config.toml
n_layer = 14
d_model = 256
n_head = 3
n_kv_head = 1
head_dim = 64
d_mlp = 704
vocab_size = 522
activation = "swiglu"
norm = "rmsnorm"
norm_place = "pre"
norm_eps = 1e-05
positions = "rope"
rope_base = 10000.0
rope_fraction = 1.0
qk_norm = true
attn_scale = 0.125
bias = "none"
tie_embeddings = false
parallel_block = false
init = "uniform"
init_std_qkv = 0.0297
init_std_o = 0.00562
init_std_up = 0.0297
init_std_down = 0.00562
optimizer = "muon"
lr = 0.0161
lr_mult_qkv = 0.4
lr_mult_o = 1.5
beta1 = 0.95
lr_head = 0.0101
grad_clip = 1.0
warmup_steps = 67
schedule = "wsd"
decay_fraction = 1.0
decay_shape = "sqrt"
final_lr_fraction = 0.0
batch_tokens = 131072
seq_len = 768
doc_mask = true
train_tokens = 492000000
steps = 3754
dataset = "wikipedia_en"
MLP neurons of a small language model. Each row is named by its layer, matrix (gate and up: input weights) and neuron, and shows model dimensions 0-255. Each number is 128 + 32 x the weight over its row's rms, rounded and kept within 0 to 255. Numbers have three digits each. A neuron's up and down rows have the sign that makes its largest values positive.
After each neuron's rows, "fires in" lists the words (lower case) most often at its 100 highest values on Wikipedia text that the model never trained on.

L5.gate360:134092143135125132166197138083076130098146095101108123129158129167105126080080124169124113106105100100109115199118138141029137139121170176145178123097061146128122122141130150161120163114135060148150096090146125136143114126143115127106191139110110076085097136079121147107187114141159182132137138163112153129154085151116106138127134116087128164094134039140111032137101153147203146082149182110097131134172130130153143102173167156175088121127122172165118137103116168161153116052082062127108113133099208149119107092074162145105136129096054129136111126170075149142135150076166136132114116158138171099155153161098117124144092117210149199162098105149144127108147070151143154068178179162136136096179146115100151139150148143131143090102075142119171141081054098140148137125127092
L5.up360:102130158109135174145135164061159137138173165132107188132150111095136116109153062173040121094156137132140120147103180144089145122124094122130174143102095110091159122123199147138129128121107140124139185090139049123087127141161123087172112143066123099150140132134126126138141197110118096200096143153121170152102143124168148144138137081123144167139125137114085129146123109166107152158072115125176140105088182073159104093141150170173138072156125111110096097154160176173108202150215169082086177136199164138150098184168194051124195120144145130120134129176168138082169125128116129131151142178099175104137155130138150109098112148151106150168121166161132158149122079153129179108128186164134150103086104068127185147136092124078175160102077152129157133089133157145093169165107152
fires in: "or", "to", "some", "became", "by"

L4.gate137:126130112110098122154110139108085123125124127102056138183125141127118117105123091137141121120079175161131136084145166150123082128143123109086125107188108186129088168186094134114145085024170114218126087150205152105167090121159130160079082147171080065145136121114124117154135125179095147140103151081134144085133178135163101113117096099130129130133125075111113144096133135193138096081116142159128143114175160152120073145122105132141084157119190151091107059124107071152152188059106133158091090129065138145093153155157148157112147145128198094131082092089157126135173101166137150114084128160079069136129128133088134141115153138110151148128086127119081144114147137131101109123136091126095197121150216132100073156104183170161125194155134112060118121059139141061093130145142127
L4.up137:105182154109146118134161114128117138066133129105185109133118156163134196140153172172091112059145133084150193136162113135116154157145143142111055048167128137150117151155125113082148110102122164179172079138144133100142143103116131197091150099098144103128164121111107058115169158127115152120136147121120082113119110199184149115101119110127115195179102126110117216143170155137130101106105111092168141084174144075135054118150150158158109165053131109063125095141114160157100197128114170117153165112150101108077112133166121171118150130140234099159059089160143114141156168128154158145132099194076125109119188156108143086116163144110109155136124089119165110212103112152113110121181067100089113110151176154126126085134184121156130146135152104105154154111094125172148097127125128
fires in: "of", "apps", "according", "above", "specific", "alcester"

L9.gate34:121116126136172101116125137107070148163077128140149173164187143168132212102141122176111096094144126178208087159095125104127074143135165124146164100138127070160097199182136202107090088108137106116082122159149096150085167110164090143138130171154162064109151085096058158147128153158144130120125151123086126161166035110076098127126100162170136171107145116096180159096137127084134179189101105129105177100138137106177163115098167151151110164154114144168172092114085121167073137182139101148168148102054114137099149173135135132115154090123088126142117149141147095153100153138093145123123105180088201133131156154135092052157183126143148082115105156125082140108103148150146062109107125194155121080149111115106059143132123116132098158149106146120154175126112139107152096112155181
L9.up34:123132126112159136085086160147030161108149131114104146165075054136109143094124111124084097101142148136130111080112130097127114140088112140089068118096130087101102100147170108084113121195094154189130163106108130124108123143111102097111134122118129104088109098170148152083194113100119128128103087095128134166139100136097131148147128122166086161116158142123063061123159105166049184108085169105151105148109094105116111165096086096117195158102127127166098099108125107136127130189122134154099112133149091155137128070164094098067085123162104164140157200124064123138095135104120157127144186163109149126105129174111079140143099071056149078108064171168120156132109200108085148120125169111099119119081152136131134143157107135098111148093080156220188191101149182138162125168088192
fires in: "to", "of", "without", "began", "is"

L5.gate51:160160151158141161171165092107129120104134075050159117131106118099140169107089168086220141104105101124104176131079130149128171138149121160131111132117128146050088116151106118126152107132133102102168085166125093152189098120092115143154138163162153102165116149115118153081161154131142129118147091116097152144161155132121101159068142156105125175125172092127075141098122130147125154153121146102082147139141084062132107215112156153182126109172092147054123124128058111173106152145114126109052131210127177103205157098088092077167140156095142115053123098122149128089123097111194133128138107164157181124119087092125113083094105099160167116170146171142202157078132123139081132137140215092101141131039115141098137155169135139105136121119105132118143157108147081099121128070098161
L5.up51:177085149105168152167080132119131168116120143142114134180054119155119085067148146183111135087129160058083107130113114105092152195123111121110164093142078101148110130133124159155132098177071147063129118164136168173183076126102120082124133169131096078143091106144069104089039173123155120115137120186082086123228149143120068108166139102173063156072175101114129134133123141091112151115116165115107114106170080117146146152138107160155184151164129114161167107125070166109083120158180152150169155134108143142106152124132162116186143078155151083069111096148141126101199091131163067184153180137094147125066118140143131086121144119163093072141099110119108102076144081113153137145126116185085117119139119131081087136142097099136156137101141172079142129128088124133139158157151141
fires in: "to", "and", "or", "eventually", "subsequently", "currently"

L9.gate160:152123143168153143122079096108123113098075075083209123115097190157122149146132185144119118065102154143084071147176142143089188082121162143124126152150160098118091097121130164091106176149120105139173107091164098095155167152170121128102102143155126109101104116141115182133105125154175207101121104104137132101120144194112090101097157103080143110087124113113145081125130191142170120126109090156151152159165149130126119191133158146093158171137152155162113135135121072127138178108216174075101152117096143120107126129129128162185120080153110140119121137145146178091084096174090085136088095107124112111139159087102171163131129142125104200106114177138135111084138114099194103127176211195112120095087147064179108070085163109157151082103080134142072064175106108127088139117143108
L9.up160:086141128155126172096057087139067132119167090101166141161111180075083105150127174121178203161101141155111200131139130166126185135124173131084129104118106105115132158178197111157120134149180119107141129116123134131183192093150045108132117198077150111102100134141114138157071054142178126178130125138094182136138128156131163129076153098108105158129148095142151127141128140169118101054129132107132116123213139130136168146053127153072120130185137143130122122166112106131125135117140073098104074109104091145133090106104104125126162083163125105130158153129131189144146140122186115117089144064089116102124128160110120124096119171110094157123086159058175094131183099152093147144129118098104109113052131135152079097014129096132142118084138142124112117120135063073139114126167110
fires in: "of", "during", "in", "for", "throughout"

L8.gate429:115225104118118120106134117144113148091094170105112151196142184124123129155135128108134156159121090101104120093105087124046094180148131133136172140121077150078098122080138153116105131135178149129198138153074132135165160158030117088065114159094188122103185121059160113156126097130179153120129155175126139130118118143063093154096140091174209146146146201158080128140094085115135142115179116156152146104093137079123156172107104183132144131105149121144102130096118117134116130154136143125119133079149138118121178117086137113122119138093087078119103093165131103175175153093135107150119125086109092180196129181151181167099157123130116082125140157108159175144088166123150169139108220140110136134122145130121144115112169167153209092165097166090116153101143110109086075086088185
L8.up429:129141119071112178120098123122155138149069160112185127128204090083101086080213112125168183183127112138121113109170096091153107180136094075209060098103139165057152108156120104220152151142154079132096166091144145117120101104101090178156161148187147156132140111140149096107095129148193173136114099134114159125145174140161131172108154074080147103113090086169137207142155120161163079098100092138151131099095195099142169156141150149155107086111083118126107116157128096145192103112125118091170115102151132113173147134176118126098150118146121112113137138131089096161151129173138135171125114120187127119151128166149158115181089161055113104123149121144140177116128072113110106162176162163146187097059144125169110137169109075077110151089134102157120143107137103122082122097143108
fires in: "into", "in", "about", "situation"

L3.gate623:153092122128094126166126111130129151140105114124117090123127184120146151115189115081096089179126152192133126133103177147106141093147041152145173128157095156107125117169137106126144116080118102147168133141171158121161139118139076109146151104090096147124169101150100114129219153106139123150124110096132034149106114156122144143162081127155048170179125142160153138105108146096126150156157100096052150125120134118181085131062108123144099114075097057171159096111098170091074088111131119104117156145132089110115135136122111149111144145136125122093139137141080181175102126094154172131096112083130078116115077081101059159087207111123158065155140115118138057112137162181086131119116098012156093153116185106119091172099141134105086128117167164144129147076082153107109111053140162
L3.up623:179108147111128142170132075136102139123120119148116125148109199108105133123151105105145116238128174167179087148052147144102122163145065098095158122155100103096154141150136104120125144117131078137149119107137093156133104106109065100096129126067108122146203122160128115086159206104081169157139141062090101143100141091150142142115128135174071181171123119154093079144104120130144146144133116086126122127094145117138105128067129098139162105131057072146172060103149191109093105148060155077167101097121148112146101071146102179114110064083137142121141124131106148162136139144160088155178146087124094108085125134118051161103162129132139113115139165133107092130053156199053137075130131050149150133130161110114118155149079091086125143160197159146172107105144104091109140114147167
fires in: "was", "music", "were", "degree", "length", "category"

L7.gate442:096112159129091126140098146120110156109087187121170173134140111145107154132155143116085109050175098131122083111199141116127190111127148099121181129125144128054185131153111109105156139061110135116161089081181129087156127115176077149100133082104155175131086097112126151116157050126174102116107160142100144109140105116155155106086115148140104177168182091131110107097110130183084129155164140155124156122125144107165133173113153176111121103136169142204083091125152141201116135202157097078115112133127091146101162070093117062115060074112146172134131163160129139159116108104081169174139131226110123082116171108179113169138071130154089137195150076165155144168101162179145119107162087121127136167160093172135163145119142127122087100189153133115130158091075107119136109093132144
L7.up442:149120114169097080139140068102176116129099178085078162110087141180104117105163092119109131216151093105157075114121131164128155093136135118141138146150156127084121182201162115191094150135073138094140093081151156091088122122142120129136130137150139134127172133090145170120140117115168190110126138148083144155132137146098126111110113134182133142105149157167108084143119116160150100119068091086091143100178123092144165162028132122118176136096132115166142092138133158129142096179116134161139055150129140086129143093170106025086099105153102142136207111131148080151078169143177176129154063165057118119104147158177160065142046111073117134121136128090151129081089123127106133169195134146087143124098143185128113100084134152113128145111112155131126126154087096092101055135119174
fires in: "was", "were", "would", "began", "had", "could"

L9.gate419:202089101096157080122116094108129158153078200125176151106167149115076131104093145141118112089152116141066124137112122145164101097146151088118111149089113071137161153113096079179151148071139139111139081179197160181137155137118135148143114171125143108144183107113095096128180132135089128153123128120091115203168126102196153123163076087141087145122096093154110082098073147112051122140148110063155098121167100121135167123155124091110168148131135115133143160096107138089097151149121069137211122139118146085150099093178108128142106181108160097064113101175111206144112121099145156078118172152161102091062110121184093160123207107106106120147188119148160117121140165082090111145150163123106093121104118160098152128114192148103174142134126167084190145100113074165141159169105147
L9.up419:087133159131162078073099139124080115156202185130126097085131210123114143119158128134109114170156152141101094117107156075131072146081068098190039165092120090148138131071128151129117133120184091177117136127157093124111108130105069173144170107167172122177146099159093161067141119155109078149146145146138166094116173132116151157106135107164044152129120124124122142134058107153131075076187102107131157138133074094114126110110130130136172233140148125142120143054086080118111147133097075137128130151135129154080104159052115111178164135143066163092190096160116102121063160119117160116095143180138169135159106120071132116159140116106120154182159106130072137139147161123107125095135099132123093139092125105126117108105109085103064098142116148143189145169091119105137089138096131
fires in: "the", "its", "his"

L11.gate670:125180138112103157141140077169171197127111158205117106117124049186093119169196122181102056084181135113083117168084096125115116148130120163202073125110086098130123175107154158124123135094106140120105103104100145109070141157193113105119139170156095144070136128191124125150169179164070114116086171121156088118161086162067110099145119125159157198145116121128146121104114082104128104070142077150124120169100089176140165154087132158130098123154147139072158135095128095133104102172091094160114169128115182178101128164151126114112142115130135168169096130126133171171120105125133120113076130162089183212115116195165117161139133108113141080105163113177105131116109103086115140132110134108168116105110156143097096102159107189055124156119159134112144125094112057136161088072158140
L11.up670:135164112151038148200150054110170104098115146107154114068095135128147126131102200207123117126156200155139178121108166104125098087160139085183097118121133144116099213115165117089129112119105104152133162129196039125100100132122169122146162129133146083127083119117093179073147124116108102164134108131180159126114147136123066122132128149152128156096112108130149127103148140143159129107116091098122168165152118171113144060108156099149178154114118106187172096119140121090145174087145122110104054128085194149112155119087125064126105142158110150096072119143130162107074175195176116093121120170120117114137134163141094107101145078137158125138088079128085174117184100119109148132144114137094077104065120165160126082138139160060148094088129092097196094099130163160175140148165106
fires in: "the", "their"

L8.gate656:141197094206168103133134171101170155088071142129120083126137133132129170135112061095126096173144166119086123146058085121111148078133140108133165145187139147138065197100130151115084118136141091136145184145152070099184112075152124069143131100143125134137171120138110156185074165138136168047067133116109120073126137179156119131102076059078150162120088140118128091095126148106134091167127171197140132087098068140166153086096068111089148123149169124142107117167146179124142134149145106085088088190110106166110086119112105159125139137108094126148096177109107142121169187157157047126128087168094170121096143098119135136153126146082154146132097141146104127096161165120108088175127098128128134133164164091148058150217127152109147152104105091117076127173108136133108136157125136
L8.up656:165148118149192205082149137139061144122131073108138157052101138132103165147099117152134126161090077100121147108064113087156171169141167118158073095171080132133095115117145163161105136099124057155135137136118140116136155088128116105110162071102095153132095150130120113114141131139143120193093113089121126107118103180111161145113140133102067170113162069121117105109102159138113156169130116097108116118098123088119048068080100155123142121124145112127137109123113117086111066114163132107117133156133108096086055101149081116092143145097108115100117185169146177134143064163161165091156078162100116151189146174141111078182148187139133107105079161114101142170107114127048150120084105077070167048112125174127159133129191140104134182120133140110161141157114126051146120179074191
fires in: "of", "at", "near"

L11.gate374:118146167094117189135091103122114203154123106108119098085117098140082149146147184123117093180240124186109143181102141071166087115039102049157112112220092131111111164155155111128112134175095184117156114093170081124091150080128122170171132148118144096090128129153143131112120095135076116107108180121127122149150138160088186175134181134122100142067155093113127134124123138123149081194151114105140145108095096138102140107124115124097143097074127161147101114140139131106171133148194107185140087124116112139165148164140132086129131132067155110115130124138203157159144183096051132158192182191113146128109124153138114144163117153203146108158157144178127139138157157089176142135166066155135127122096161135080084132082091189112122143111160155138161107137082105098156118135123117
L11.up374:106128159130139156126116142155081132146095137119148141072099126105094091072118145139089097131103121167098093117049094084100118156080090138092108114152083117130113150070171186106126130095143110164125121125119183153157130137196145113144152116181141095114120160143111130119157086108189123148125109170110098117124096082133163110108114100108061154096147135152077110161144086147180118131127117128148129059147129148124124159138124108172119127153148129200200150111110175129161129080085110136080043154155192114140105141133114102131163147151091094136160147152101118187095158124163142109183106116071193087135179121133039129091147236135124140159177164159136155126102193118068127123148138137148074178147105118193163118183071094126134102121178175115186175122103169151118074149140179
fires in: "the", "to", "and"